Weights of a small transformer language model.
Architecture: LayerNorm before each block, biases, tied embeddings.
MLP neurons of a small language model. Each row is named by its layer, matrix (gate and up: input weights) and neuron, and shows model dimensions 16-143. Each number is 128 + 32 x the weight over its row's rms, rounded and kept within 0 to 255. A neuron's up and down rows have the sign that makes its largest values positive.
Before each neuron's rows, "fires on" lists the tokens most often at its 100 highest values on Wikipedia text that the model never trained on; "fires after" lists the tokens most often just before its 100 highest values on Wikipedia text that the model never trained on.

fires on: " |", "\n", " "
fires after: " |", " ", " 4", " %", " 5"
L6.gate287 [181 161 148 123  87 173 107 136  70 130 140 123 173 161 124 138 161 128 110 135 170 116  95  64 109 158 126 151 176 177 147 131 131 122 123 141  88  63 165 117 145  97 136  65 204  88 215  85 119 161 123 147 110 120 163  87 141 150 152 116 158 103  90 125 137 196 136 126 124 186  87 128  95 137 160 163 113 221 123 173  97 160  84 165 142 104 215 157 119 122 136 149 152 151 162 109  39  86 220  81 111  94 130 141 169 110 100  63 153 131  55 195  93 125 130 117 126 125  99  69 141 145  78 132  90 146 130 115]
L6.up287 [126 115 157 153 179 147 112 206 110 139 151 105 145  74 139 139 159 154 103 155 116 134 135  80 108 158 147 114 161 147 173 136  96 118 144 140 169 124 138 115 161 168 206  79 123 137 111 115 145 146  77 158 101 121 107 137 158 150 129 136 137 113 129 147 108 144 139 162  54 137 134 161  99  69 116 150  99 153 188 131 136  93  93 129 125 150 168 133 158 137 102 155 124 130 139 120 130  63 175 132 147 101 115  89 125 191 100 144 119 157 155 172 124 150 149 132 105 123 183 165 125 145  46 133  99 129 109 157]

fires on: "\n", "19", "\"", "com"
fires after: ".", "a.", "s.", "4."
L4.gate415 [ 65 108 149 163 111 136 117 138  80  93 120 138  93  76 136  82 124 165  82 138 102 101  94 104 120 124 102 161  78 100 102 135 140 118  92 136 101  94 143 111  91 105  80 110 119 200  65 161 122 119  88 167  97 105 147 180 192  92 121 110 125 119  89 143 163 141 134 161 153 129 175 136  80  63 135 156 140 199 140 146 172 104 154 108 138 128 154 152 174 145 175 152 184 117 143 188 176 172 113 107 113 111 133 162 117 161  86 156  98 138 185 122 159 131 145 117 104 147 133 132 127 112 138 123 134 125 161  89]
L4.up415 [100 161 195 131  71 171 131 189 122 137 152 153  82 120 126  50 100 157  91 166 109  76 138 150  98 113  82 127 111 138 141 103 111 133 115 137  34 132  80 145 110 169 172 108  99 136  94 175 135 117 113 123 146  84 135 165 165  78 114 105 154 105  98 192 163 125 200 135  96 108 155 123  16 153 150 108 156 124 151 105 154 111 162  94 139 161 134 132 120 129 215 153 138 123 107 133 132 158 154 127 101 147 113 161 107 102 169 153 108 145  74 101 135 112  74 145 127 153 164 143 190 100 149 119 124 172 124 124]

fires on: "-", "|", "\n", " and"
fires after: "\n"
L4.gate217 [123 111 163 137  87 104 123 171 127 166 105 171  80 101 153 162 188 126 118 133 148 126 134 193 118 153 156 171 169 189 130 142 142 101 110 156  89 116  50 142 164 113 176 163 121 130 136 152 102 142 186 188  94  58  66 166 174 132 121 120 117  79  90 125 166  97 171 144 155 137 115 163  82 110 160  84  76 126 175 214 148  86 146 149 165 183 122  99 158 152 126 146 123 161 104 172 110  84 184  75 148  89 132 179 116  74 146 107  92 127 130 142 138 103 152  59  91 154 129 119  94 190 131 101 144 142 127 158]
L4.up217 [174 151 122 136  88 106 135 168 156 155 146 107  62 104 151 143 138 161 140 137 137 146 140  62  91  92 122 153 115 100 166 117 124 108  97  91 173 156 127  96 180 112 150  67 150 127 127 157 127  79 161 117 145 166 103 138  81 117 131 140 177 177 130 185 137 106 156 145 141 130  95 172  72 123  76  87 155 143 116 162 108 104  82  91 111 127 165 223 128 137 150 133  95  90 129 147 102  47  98  74  95 165 113 178 147  89 210  96 102  91 116 142 107 118 121 159 115 110 156 193 110 139 140 168 120 110 120 165]

fires on: " |", "|", " ", " Party", "-"
fires after: "|", "\n", " ", " 1", "–0"
L6.gate417 [131 103  66 116 119 162  86 107 151 173 139  94 134 117 146  92  91  73 106  98 101  62 117 139 142 110 109 138 156 146 124  65 175 121  95 105 165 146  88 118 175  99 166 163 143 120 211 144  63 158 171 145  94 152 139  60 145 124  99 139  72 150 116 119 153 181 133  87 178 111 130  71 123 128 126 169 103 115  98 126 101 168 117 155 106 133  88  79 128  90 134 134 104 149 166  37 146 136 130 100 130 111 127 175  90  98 185 120 121 128 171 122 130 109  90 169 125 119 140 101 142 125 136 129 113  84  98 129]
L6.up417 [138  71 111 112 128  62 118  95 112 129 188 176 180 105 121 146 139 121 159 128 106  68 139  78 168 118 123 175 138 112 127 149 137 102 144 122 190 167 131 129 176 124 103 132 125  98  65 151 127 127 151 101 125 151 118  77  60 101 133  91  80 175 157 147 105 131  78 121 122 116  83  77 112 128 163 158 180  76 138  91  76 134 134 142 182  84 128 135 121  92 104 107 133 131 122  97 164 110 130 132 143  75 131 171  67 166  94 151  73 110 162 105 146 175  98 132 145 131  82 112 113 142 118 148 103  84 104 126]

fires on: "\n"
fires after: " |"
L6.gate286 [150 129 119 143 135 166 142 182 170 139 127 114 109 123 128  97 156 101  79 165 148 169 101 149 129 143  95 110 134 157 134 102 116 134 129 130 120  92 189 133 150 166 123 119  88 132 105 101 140 103  51 121 174  93  82 134 162 143 138 110 155 128  92 105 116 136 148 160  87 122 169 195 107 145 144 137 109 232 126 188 182 121 138  63  62 113  90 114 132 153 205 167 141 117 138 171 119  80 164 134  64 121  64 128 174 126 131 122 113 138 146 151 126  99 158 176 151 126  71 139  87 140 167 103  99 195 166  44]
L6.up286 [209 169 190  95 165 176 119 156 150 135  85  76 100 140  94 129 182  71 133 163 168 126 124 149 107 123  96 114 161 127 132 106 123 119 131 128 109 112 163 155 119 147 102 125 139 111 131  28 146 150 113 117 181  72 114 179 174 101 131 114 128 125 125  93  91 144 112 165  78 195 179 171 153 126 117 156 115 182 198 138 164  78 137 133 138 119 170 176 133 158  99 135 127  98 159 180 147 102 108 112  91 131  91 118 166 105  92 178 193  87 121 122 138 126 191 151 154 120 104 127 105 196 111 172 106 107 152  68]

fires on: " of", " in", " for", " on", " to"
fires after: " Ministry", " Minister", " Department", " Institute", " School", " degree"
L4.gate592 [104 153 113  96 162 132  75 125 153 130 108 176 156 133 110 132 102 134 147 124 161  88 172 105  92 119  86 129 117 120  88 125 142  79  98 116  89 138 149 140 126  80 199 156  74 118 158  85 151  79 110 133 182  90  68  70 122 128  96 109 162 128 173 152 145 181 157 105 127 119 134  77 108 156  87 136 164 126 173  95 101 215  77 193  51 137 153 113 167 114 142  96 130 141 126 174 127 174 149 126  69 108 158 143 158 147 127 114 152  98 157 101 133 195 170 103 126 162  84 162 163  98 120 170 124  85  71  73]
L4.up592 [155 117  91 108 137 146  82  64 117 111 122 101 146  98 114 162 114 118 203 154 169 100 121  96 148  92 105 129 109 100  89 147 154 124 118 119 103  63 163 210  94 145 107 121 137  81 126 141 135 122 153 144 126 105 168 136 121 181 169 178  90 124 111  80 122 170 112  93 213 129 161 162 138 146  96 135 154 127 133  83 127 140 100 147  43 103  96 171 125 106 188 139 102 123 119 122 165 178 165 109 125 136 188 172  99 108 100 179 132 148 113 137 153 137 128 152 139  88 163 158 136 115 147 195 141  85 113 138]

fires on: " a", " the", " his", " of", ":", " this"
fires after: " for", " received", " during", " During", " win"
L6.gate491 [148  67 119 129 132 123 147  90  96 174 132 132 117 158  71  87  77 136  77 139 129 125  37 139  98 101 122 133 102 150 104 120 125 143  99 169 128 133 163  79 114 120 137 128  81 142 140 136  97 145 100 174  76 143 131 116 179 137 137 108 115 139  90 182  96 140 164 159  91 147 115  47 143 190  96 127 190 146 198 126 139 123 123  87  80 126 179  76 126 180  77  91 146 102  79 148 139 102 166 143 101 102 123 131 130 162  99 205 192 150 165  84  38 128 157 161 141 151 134 150 122 134 158 121 128 118 128 149]
L6.up491 [140 150 132  75 123 194 114  81 188 188 115 106 129 165 204 179  72 150 174 127 148 131 182  88 148 132 140 123 179  37  86 133 153 119 111  93 121 165 113 121  97  97 161 172  67 158 152 113 113 113 135 100 224 161 190 137 143 113 122 122 120 132 156 142 138  92  69 145 187 105  98 111 111 139 130 136 165 131  84 130 146 181  70 109 128 139 133 154 140 118 160  99 101 105  88 157 144 120 145 115 138 131 205 167  79 175 107  66 168 112 169  78  89 136 100  63  89 126 103 145 116  67 167 110 106  94 146 163]

fires on: "\n", "'", " d'", "e"
fires after: "==", "\n", "===", "==History==", " =="
L4.gate652 [144 104 129 141 180 127 150 122 142 143 107  54  99 142 122  98 161  75  77  96 112 181  87 143 111 108 166 124 217 106 145 156  91 157 148 157 165 148 134 134 132 127 159 116  53 100 150  80 152 114 138 107 146 129 114 135  97 131 124 103  86  95 148  86 132 147 135 101 140 116 146 151 173 130 162 155  72 146 113  98 127 149 173  84 136 142 128  72 131 155 155  51 124 142 101 131 110 101 145 139  66 134 145 124 139  76 164 151 120 118 188 102  78 141 101 135 132 127 172  85 161 127 134 184 143 112  98 141]
L4.up652 [138 117 126 111 155 120 129 195 149 139 162 112  70  96 145 112 130 134 154 147 108 166 105 122 101  91 107 144 209  81  69 139 129  96 145 112 101 144  94 106 126 123 180 180 130 117  69 100 143 151 121 129 135  92 130  84 117 152 175  78 120  68 148 160 151 183 110 157 177  96 120 110  98  78  94 179 119 139  89 185  91 163 177  87 154 146 114  73  79 106 154 164 104 150 102  97 143 128 148 123 110  81 157 120 128 123 144 133 141 185  89  92 102 127 124 108 177 145 151  83 127 152  59 151 137 116 164 158]

fires on: "\n", " U", " A", " I", " B"
fires after: "\n", " |", "-", "|"
L6.gate215 [115  82  95 123 108 119 161 116 154 134  99 160  81 144 106 120 178 116 127 136  71 109 150 154 189  77 156 131 117 102 183 133  77 131 159 148 122 149 155 141 163 123 109 154 104 105 128 126 140 136 105 111 120  90 139 111 180 155 127  96 127 125  82 130 148 191 126 132 201  82 107 127 223 154 156 160 122 138 100 132 130 169 186 141 127 158 130  81 117 136 142 128 132  81 105 139 134 111 197 177 143 156 171 107 166 101 164 114  55 122 151 114 124  47 118 140  99  86 125  74 119 139 166 204 164  71 120 130]
L6.up215 [122 152 106 108 163 174 102 160 108 103 117  92  72  41  99 110 179 114 163 145 166  96 135 161 135 143 103 130 123 108 113 184 181 134  88 180 148 126  77 175 105  74 140 162 141 155 188 129 167 138 102  99 138  90 117 130 156 118 123  96 105 136 118 103 146 110 159 160 205 104 146 118  86 125 178  95 140 164 122 161 129 131 164 117 152 169  89  89 157 119 133 108 125 162 143  81 159  99 135 163 143 135 146 174 166 119 173 108 130 120  77 186 175 126  90 175 146 118 104  78  71 121 199  87 140 111  75 138]

fires on: "\n", "On", ";"
fires after: "\n"
L6.gate855 [ 99 130 104  97 116 120 163  83 125  95 119 100  71 163 194 175 161  93 121 170 153  83 198 140 116 121 128  95 133  75 154 123  49 148  76 151 146 134 133 117  92 140 103 146 126 105 115 200 136 121 160 140 150 161 125 107 117 165 101 122 124 122  85  89 135 143 151 134 119 170  94  81 122 117 142 144 129 143 119 140 129 134  89  43 171 188 111 147 116 130 112  94 164 112 134 110  95  91 155 163 110 145 132 165 110 166 170 131 126 137 165 112 179 100 128  74 107 178 142 129 141 150  71 137  81 103  96 167]
L6.up855 [103 195 141 118 125 144 115 155 107 154 144 173 109  76 103 121  83 139 172 144 107  73 114 135 122 116 151 101 154  86 141 140 136 103 155 133 144 129 135 157 136  84  75 114 126 126 129 111  88 156 148 147 125 149 119 164 112 113 114  76 123 124 110 107 151  69 162 154 191 106 150 117 119 121 146 124 184 145  95  34 118 120 113 139 111 183  97 127  86 168 195 177 114 123 102  96 202 122  92 152 117 111 148 139 138 151 126 193 130 111 127 128 112 128 104 106 165 144 167 128 161 123 110 174 123 120 168 115]

fires on: "\n", "-"
fires after: "\n", "===", " ==="
L4.gate502 [146 159  98  94 134 131  98  89  82 116 136  95 184 151 178 139 114  96 131 107 100 170 113 139  81 109  93 129 174 143  78  93 177 126 174 129  96 105  81 176 132  98 109 103 142 103 157 137 179 138 161 152 163 134 129  96  93 169 180  68 133 108 169  52 152 147 116  96 180 187 123 129  99 132 143 114 156 179 143  75 102  88 139 108 145  86  95 114 149 120 116 156 126 149 129 206 116  71 104 145  97 126  86 177 118 115 178 109  59 117 164 105  97 123 115  77 124 149 121 131 170 153 137 195 110 138 184 183]
L4.up502 [197 104 153 166 168  67 152 116  94  94 181 152 125 164  81 144 148 107 154 113  99 110  33 139  94 160 115 204 119 114 127  96 112 209  76 148  56 117 120 133 139 105 109  98 126 142 117 161 137 111 103 146 165 127 127 135 127 183  99 124 137 127 119  76 136  87  88 187 182 136 100  98  95 166  76  71 106 123 167  96 134  88 133  68 130 128 143  99 145 137 144  71 114 164 130  79 197 150 100 110 116 111 102 120 152 154 105 164 152 142 128 141 131 109 196 143 158 114 146 146 116  71 144 138 128 154 161 111]

fires on: "\n", " |"
fires after: "\n", " |", " votes"
L6.gate485 [137  77  94 123 115 116 108 108 204 157 167  91  71 145 138 109 102 125 111 164 150 103 109 107 137 172 140 147 130 131 123 131 127 120 105 118 159 171  84 123 170 112 157 173  95 141  97 154 145 160 193 123 112 136  99 102 130 106  64 149  84 106 147 153 137 234 128 108 141  94  95  71 152 114 117 128 147  62  67  97 147 104  74 134 120  98  66 114 121  34 193 141 113 172 111  72 135 152 146 167 111  68 146 189  62 116 189 153 122 117 160  80 121 105 121  67 157 137 147 105 118 186 130 116 158 105 145 146]
L6.up485 [104 125 108  87 121 177 114 156 146  77 124 138  93  92 151 146 148 133 102  95 102  97 136 194 123  92 144 118 139  84 119  90 163 135 122 159  84 130 140 151 125 164 142 125 105 113 181 136  92 125  95  94 116 165 146  75 190 117  82 100  81 153 151 138 149 104 168 130 189 155 193 165 116 116 142  82 122 156 172 141 112 134  56 116  43  64 128  83  65 110 154 141 119 142 178 120  72 110 154 171 119 174 165 122 147 106 189 126 142  97 113  93 126  74  90 142 115 124 193 149 163 110 161 105 131 142 141 183]

fires on: "\n", "|---|---|---|---|---|---|", "|---|---|---|---|", "|---|---|---|", " |"
fires after: "\n", " |", "|---|---|---|---"
L4.gate822 [ 87 125 107 123 120  58 129  96 131 123 141  73 139 107 105 118  96 129 102 186 117 137  90  82 109  99 125 162 115 161 109 156 142 124 150  91 121 141 119  93 113 196 163 145 140 132 112 136 172 124 169 114 122 127 120 126 105 142 149 118  80 184 190 148  61 117 119 119 146 140 144  85 131 145 127 195  88 109 127 235  96  65 134 138 112 131 152  89 100 111 188 158 174 130 112 122 168 196 119 150 105 142 139  68 143 155 137 138 115 108 157 128 145 138 129 142 164 119 132 116 120 142  79 142 114 148  79   5]
L4.up822 [121 136  91  59 123 134 124 118 153 136  99 116 179 118  83 146 125 139 122 153 144 128 132 184 102 128 118 129  79 163 180 143 132 122 150 110  87 173 179 132 175 115 189 148 139 121 111 129 114  89 160 117 185 132  76 125 107 123 130 140 205 185  79 174  87 194 140 169 191 132 158  83 130 150  94 190 174 147 124 140 110  89 109  83 139  82 156 109 101  44 167 168 109 135 102 154 123  68 143 173 134 137 110 165 114  67 128  82  66 148 182 122 113 141 141 113 136 120 135  64 112 100  82  99 118 127  94  96]

fires on: "=", "-"
fires after: "\n"
L6.gate365 [126 116 173 142 126 141 144  84 137 166  74 117 170 144  85 139  89 127 149 137  70  98 124 120  89 136 140 134  98 108 178 129 154  62 152  90 140  96 147 108 156 128 158  82  90  63 159  82 162  90 204  89 104 165 185 143  80 107 108  67  80 122 100 164 172 183 140  60 190 146 112  97  96 149 118 151 163 174 174 132 106 133 139 134 152  55 145  94  66 148 111 177 111 131  93 139 151 143  81  65 160 170 114 103  97 135 171 172 137 178 179  97 140  84 160 147 160 141 125 126 125  81 126 125 119 133 124 113]
L6.up365 [120 145 132  85 129 121 145 149 189 109 137  96  90 175 106 115 141  86 147  88 127  98 132 157 177 141 140 120 163  99 137 112  86 149 106 112  93 127 157 151 161 142  96 141 107 179 148  94 117  98  95 149 123 122 104  99 158 135 137 131 151 139 141 101 116 110 136 153 186 119 158 133 142 110 142 130 142  69 133  56 150 142 111 153 157 113 128 129 111  74 116 110 150  95 173 127  92 168 130 156 119 121  61 160 142  96 136 177 124 129 151  82 159 105  71 118 147 210  59  67 121 178 120 123 119 100 151 149]

fires on: "==", "ian", "-", "f", "==C"
fires after: "\n", " un", "-"
L4.gate104 [152 106 133  94 119  12 114 141 128 139 110 146 136 146 184  93 155  58  98 101  59 121 152 135 210 117  82 110 136 145 132 143 124 186  56 133 109 171 153 169 141 130 118 125 113  72  99  91 147 177 127  90 142 201 157 105 113 114 107 136 146  94 175 141 179 150 133 119  92 107 151 131 115 170  62 114 129 152 150 123 151 126 135 112 129 114 171 115  98  92 123 184 145 112 165 142  95 202 175 147  52 111 130  63 143 134 116 145 152  89 155 101 132 143 146 105 145 142 125  83 174 113 114  99 194 132 144 146]
L4.up104 [124 173 115 128 175  91 113 155 148 177 130  92 102 173 119 116 149 162 198  86 139  92 111 118 113 113 153  94  88 142 104  90  98 139 128 131 131 119 119 133 146 120 118  84 128  97 115  83 136 103  84 111 107 130 155 129 144 184 164 183 107 156 123 156 151 149 203 219 181 146 128 136 126 103 123  65 178  89 133 127 126 160 135 108 154  60 141 138 165 152 137  82 138 132 140  94 117 119  99 116 122 123 136 120 151 113 117 118 110 105 123  37 131 126  98  95 104 162 134 123 112 161 113  62 101 169 175 149]

fires on: "|", "\n", "ul", "|---|---|---|---"
fires after: "\n", " |", "|---|---|---|---|---|---|", " b", "|---|---|---|---|---|"
L6.gate781 [143  80 134 146 149  78 109 167 141 155  99 110  74 150 122 102 205 132 177 130 144 124  99 122 105  87 106 107 166 102 150 132 163  98 148 104 107 120 143  97 149 172 144 115 122 112 160 163  87  91 141 126 131 132  92  89 108  89 160 177  94 107 176 162 135 144 159 142 110 141 174 167 113 105  87  85 195 189 144 115 158  88 150 127 155 137 152  86 107 157 185 150 153  97 158 152 100 113 105 102 154 158 118 148 143 101 149 129 112 139 142 121 108 125 139 154 100 153 157 133 113 147 109 155  85 190 146  73]
L6.up781 [109 104 118 124 132 140 125 117 121  92 101 128 136 120 122 120 182  92 121 141 141 157 180  85 129 108 132 194 143 132 152 112 108 114 114 103 120  93 135 129 135 134 127 101 202  65 136  92 123 159 104 160 147 141 115 159  69  60 125  80  68 180 124  91 111 177 153  57 102 128 198 106 159 152 140  79 131 118 148 125 147 128  86 126 108 118 128 138 178 158 166 164  94 107  81 157  98  95 136  66 128 186 151  86 131  37 124 195  96  92 144 194  79 146  84 123 168 100 126  95 187 123 128 145 152 133 140 155]

fires on: "A", "O", "==A", "r", "I", "Ar"
fires after: "\n", "===", "==", " (A", "O"
L6.gate385 [142 184 170 188 153 100 164 110  99 162 111  39 140  83 187 144 107  87 151  85 149 115  73 133 147 141 161  96 174 101 171 138 161 117 107 106 153 143 124 162 127 132 115 122  65 166  92 109 101 142 148 122 145 162 104 139 125 156 153 208 103 149 180 203 133 107 140 137 176 170 109  95 131  66 144  81 103 199  96 105 155  58 151  83 150 113 132  51 165 114 156 127 119 136  82 171 148 139 204 140 141 125 171 114  77 113  99 109 168 165 139  96 163 162 169 132 151  89 161 188  86 164 171 103  15 135 108 139]
L6.up385 [175 169 135 181 119  99 132 111  76 145 121  94 115 131 131 118 106 107 130  58 118  90 129 167 157 156 211 172 156 165 143 124 110 148 108 127 145  97 100 141 124 120 146 115  68 130 154 167 129 145  81 121 165  94 116 113  84 122 176 130  28 148 191 106 138 129 146 142 157 120 156 114 147 114 193 155  84 164  69  94 139 119 132 109 158  74  62  51 153 147 149 101  82 159 133 160 122 105 186 148  76  97 138 131 138 112  70  95 157 119 167 122 125 128 123 122 122 103 153  98 167 197 115 128  80 205 100 172]

fires on: "|", " |", "\n", " Notes", " ±%"
fires after: "\n", " |"
L4.gate391 [167 123 153 115 122 122 170 121 141 147 102 108 180 109  82 120  98 116 110 237 142 104 159  84 125 147  93  90 162 173  95 120 161 117 131 161  80 105 138 139 115  90 139 131 126 106  89 123 173 129 150 179 107  79 145 144  64 176 162 160 162 139 149 168  80 169 122 118 153 147 100 124 174 126 132 168 135 154 150 192 115 124 117 118 166 146  73 118 131 139 139 168 131  85 113 103 110  69 134 145  64 106 116 155 181 143 114 148 143 126 157 193 115 129 126 116 155 155 122 114 172  82 119 133 155  72 100  72]
L4.up391 [117 140 175  98 145  75 102 122 125 189 119 107 197 122  67 148  91 104 189 200 103 135 159  97 160 148 109 163 121 152 149 129 147  95 135 162 129 147 185 160 124  83 116  77  98 126 121 130 138 107 157 149 146 145 188 147 122  78 112 164  94 121 140 148  91 131 115 124 156 163 155 162 146 184 164 158 159 176 139 150  49  84 113 103 137 143 125  85 140  86 142 143 141 117 163  75 145 133  89 170  87 108 140 147 129  98  88 153 107  92 138 117 137 200 111  69 131 128 106 149 129 112 119 138 147 140  98 177]

fires on: "l", "en", "ron", "enn", "ill", "r"
fires after: " F", " f", " \"B"
L6.gate62 [175 121 114 156 187  60 121 144 162 145 115 145 107 143 120  95  91  79 127 143  94  83 125 165 156 149 142  84 130  92 130 113 147 126 109 133 105 173 140 149 164 136 146 147  54 118 135 177 137 174  89 140  64 114 134 132 159 118 176 139 133  76 121 140 133 139 144  75 114 137 180 134 168  82 104  85 142 143 138 143 112 146 154 115 168 159 128  97 134 174 117 102 152 131 153  85 111 134 155  94 137 152 131 147 100 153 164  99 131 202 108 150 160 112  83 161 205 111 132 143 144 140 144 118 108 124 192 145]
L6.up62 [ 97  70 117 198 119 118  91 212 113 105 131 132 182 126  92 151 119 121 154 133 152 184 127 108 111  92 153  50 134 126 146 136 151  90 147 125 105 112 146 115 158  74 131 110  99 115 140  90 137 159 198 125 135 136 134 154 111 169  92  74 151  97  58  92 128  84 113 127 162 159 128 107 139  70 214 149 137  70 136 142  90 115 170 203  30 114 107 118 159 120 184 134 139 115 147 123 111  85  87 113 174 186 115  94 148 127 138 104 138 153 151 149 187 199  92 148 208 119 104 143 117 162 111 144 201 140  90 110]

fires on: "\n"
fires after: "\n", " to"
L6.gate597 [170 110 178 144 147 109 145 100 167  79 152 141  76 110 124 134 140 169  82 173 176 124 148 100 105  95 150  96 128 139 169  68 123 126 115 157 155 150  88 110 187 187 136  83 155 130 119 113 164 120 126 157 104 118 144 109  98 149 209 116 174  93 147  90 176 103 131 182 111  83 102  36 117 163 157 184 176 117 142 128  97 157 221  84 119  92  83 102 178  98 112  96 120 129 127 132  97 105 134  85 149 106 142  99 116 139 107 129 130 141 173 133 129  87 121 132  93 155 157 141  87  97 125  84  89 120  99  98]
L6.up597 [ 65 131 143 126 209 116 112  91  89 120 168 129  58 191 148 145 116 158  92  88 152 119 104 163 138  91 137 144 111 160 154 124 150 133 176 101 116  90 183 149 142 140 120  95 130 106 127 102  96 185 156  99 175 167 146 123 155 116 146 151 147  80  95 119 139 132 106 146 125 146  64 184 176 128 103 159 144 176 151 109  95 193 190 157 126 144 147 155 160 177 128  95 114 147 132 163 120  72 120 155 107 160 114 158  76 103 170 148 147  71 156  85 127 153  97 117 148 118 129 153 119 154 213 144 129 131 109 173]

fires on: "\n", " ", " Report", "il"
fires after: " |", " p"
L6.gate832 [141  88 132 190 165 129 150  85 135 121 132 137 109 142 110 158 180 138 116  91 139 155 177 145 125 145  81 126 180 234 162 150 205 153 120 129 142 119 140 113 181 115 156  96 112  89 128 123 106  77 156 138  93  89 124 145 115 125 153 130 141 136 144  92 115  94  96 130 197 118 166 180 138  75  47 188  70 135 135 164 160 137 159  52 156 103  94 178 111 173  93 160  99 132 131 165 158 131 163 106  89 126  95 106 133  85 117 138 133 194 124 141  80 126 136 130 166 114 160  67  83 138  89 118  95 197 118 120]
L6.up832 [131 167 151 100 117 105 112 109  82 147 168 190 180 144 124 102 153  67 112 116 164 159  94 152 146 184 122 103 124 165 159 144 101 131 124  74 127 140 113 111 119 121 101 179 116 133  34  68 163 139 120 164 148 120 135 163 175 111  86 129 152 128  81  81 159 130  86 116 130 103 130 162 149 196  88 158 150 183 138  48 138 133 112 109  98 137 228 114 113 161 120 164 115  74 147 141 122 134 121 165 151  72 175 136 116  81 120 128 138 132 123 100 118 129 134  91 161 154 141 167  34 147 115 158 140 137 186 100]

fires on: "|", " |", " on", " were"
fires after: "\n", " No."
L6.gate157 [133 100 168 110 157 111 151 136 140 178 189 135 173 105 141 125 162  55 146  86 129 162  72  75 138 105  84 175 160 137 107 173 146 100 110  79 114 147 133  77 104 121 121 124 154 117 151 122  89 110 176 150  61 165 139 110 128 119  92 159 164  70 120 152 133 167 110 140 111  79 133  86  71 172 172 134 148 106 118 122 107 182 149  81 160 122  84  96  66 146 144 142 139 137 113 143  94 111 121 135 194 148 148 183 138  87  80 170 118 146  79 118 184 143 170 121 104 153 128  93 127 128 120 114 140 102 163 130]
L6.up157 [132 114 135 137 112 116 117 111 163 101 180  88 131 113 137 121 135 156 128 118  60 137 130 146 130 131  99 112 125  77 127 183 114  94 125 120  99  95 158 107 154 122 195  93  67  93  77 222  83 124 103  99 148 104 167 124 129 116 151 160  98 173  75 116 108 180 108 147 165 109 141 113 130 163 190 111 166 194 108 173 154 124  85  72 179 130  77 151 138 122 149 168 133  95 119 155 168 141 115 117 174 178  80 110 145 123 170 135 120 138 113 128 132  63 122 136 146 108 154 213 201 144 124 189  70 130 183 172]

fires on: "\n", "est", " that", "|", " such"
fires after: " |", "\n", " At", "d", "s,"
L6.gate936 [ 98 137 113 188 187 144 173 139 107 162 151  60  94  88  43 193 135 133 119 198 155  98 121 114 119  73  70 131 139 116 117 165 108 126  97 122 101 145 166 106 224 157 129 103 109 157 160 159 127  98 114 101  96 134 131 119 155 120 159 126 149 156 149 171 124 147 160  90 124  94 143 185 122 117 128 141 111 188 113 123 114 115 133  80 157 145  91 117 160  84 158 167 149 143 155 139  93 123 107 143 144  92 117  99 105 135 118 117 117  97 100 142 107 144  83 110 133 138 120 109 107 151 131 113 152  73 147 111]
L6.up936 [ 67  52  94 139 155  98 128  81 208 189 120  88 141 178 127  31 166 162  86  84 143 147  83 121  96  95 133 125 169  91 173 122 158 111 146  78 167 118 129 145 145 121 112 120  96 148 152  78  90 178 175 103 117 149 105 161 114  94 107  95  79  99 151 139 128 185 178 177 140  86 160 130 142 162 145 160 136 151  96 124 127  60 148 144 145 107 160  95  76 169 119 157 110  99 175 139 144  83 132 144 193 147  84 185 144 112 200 151 163 128 109 186 108 160 121  94 116 167 130 117 130 119 107 174 131 118 123 134]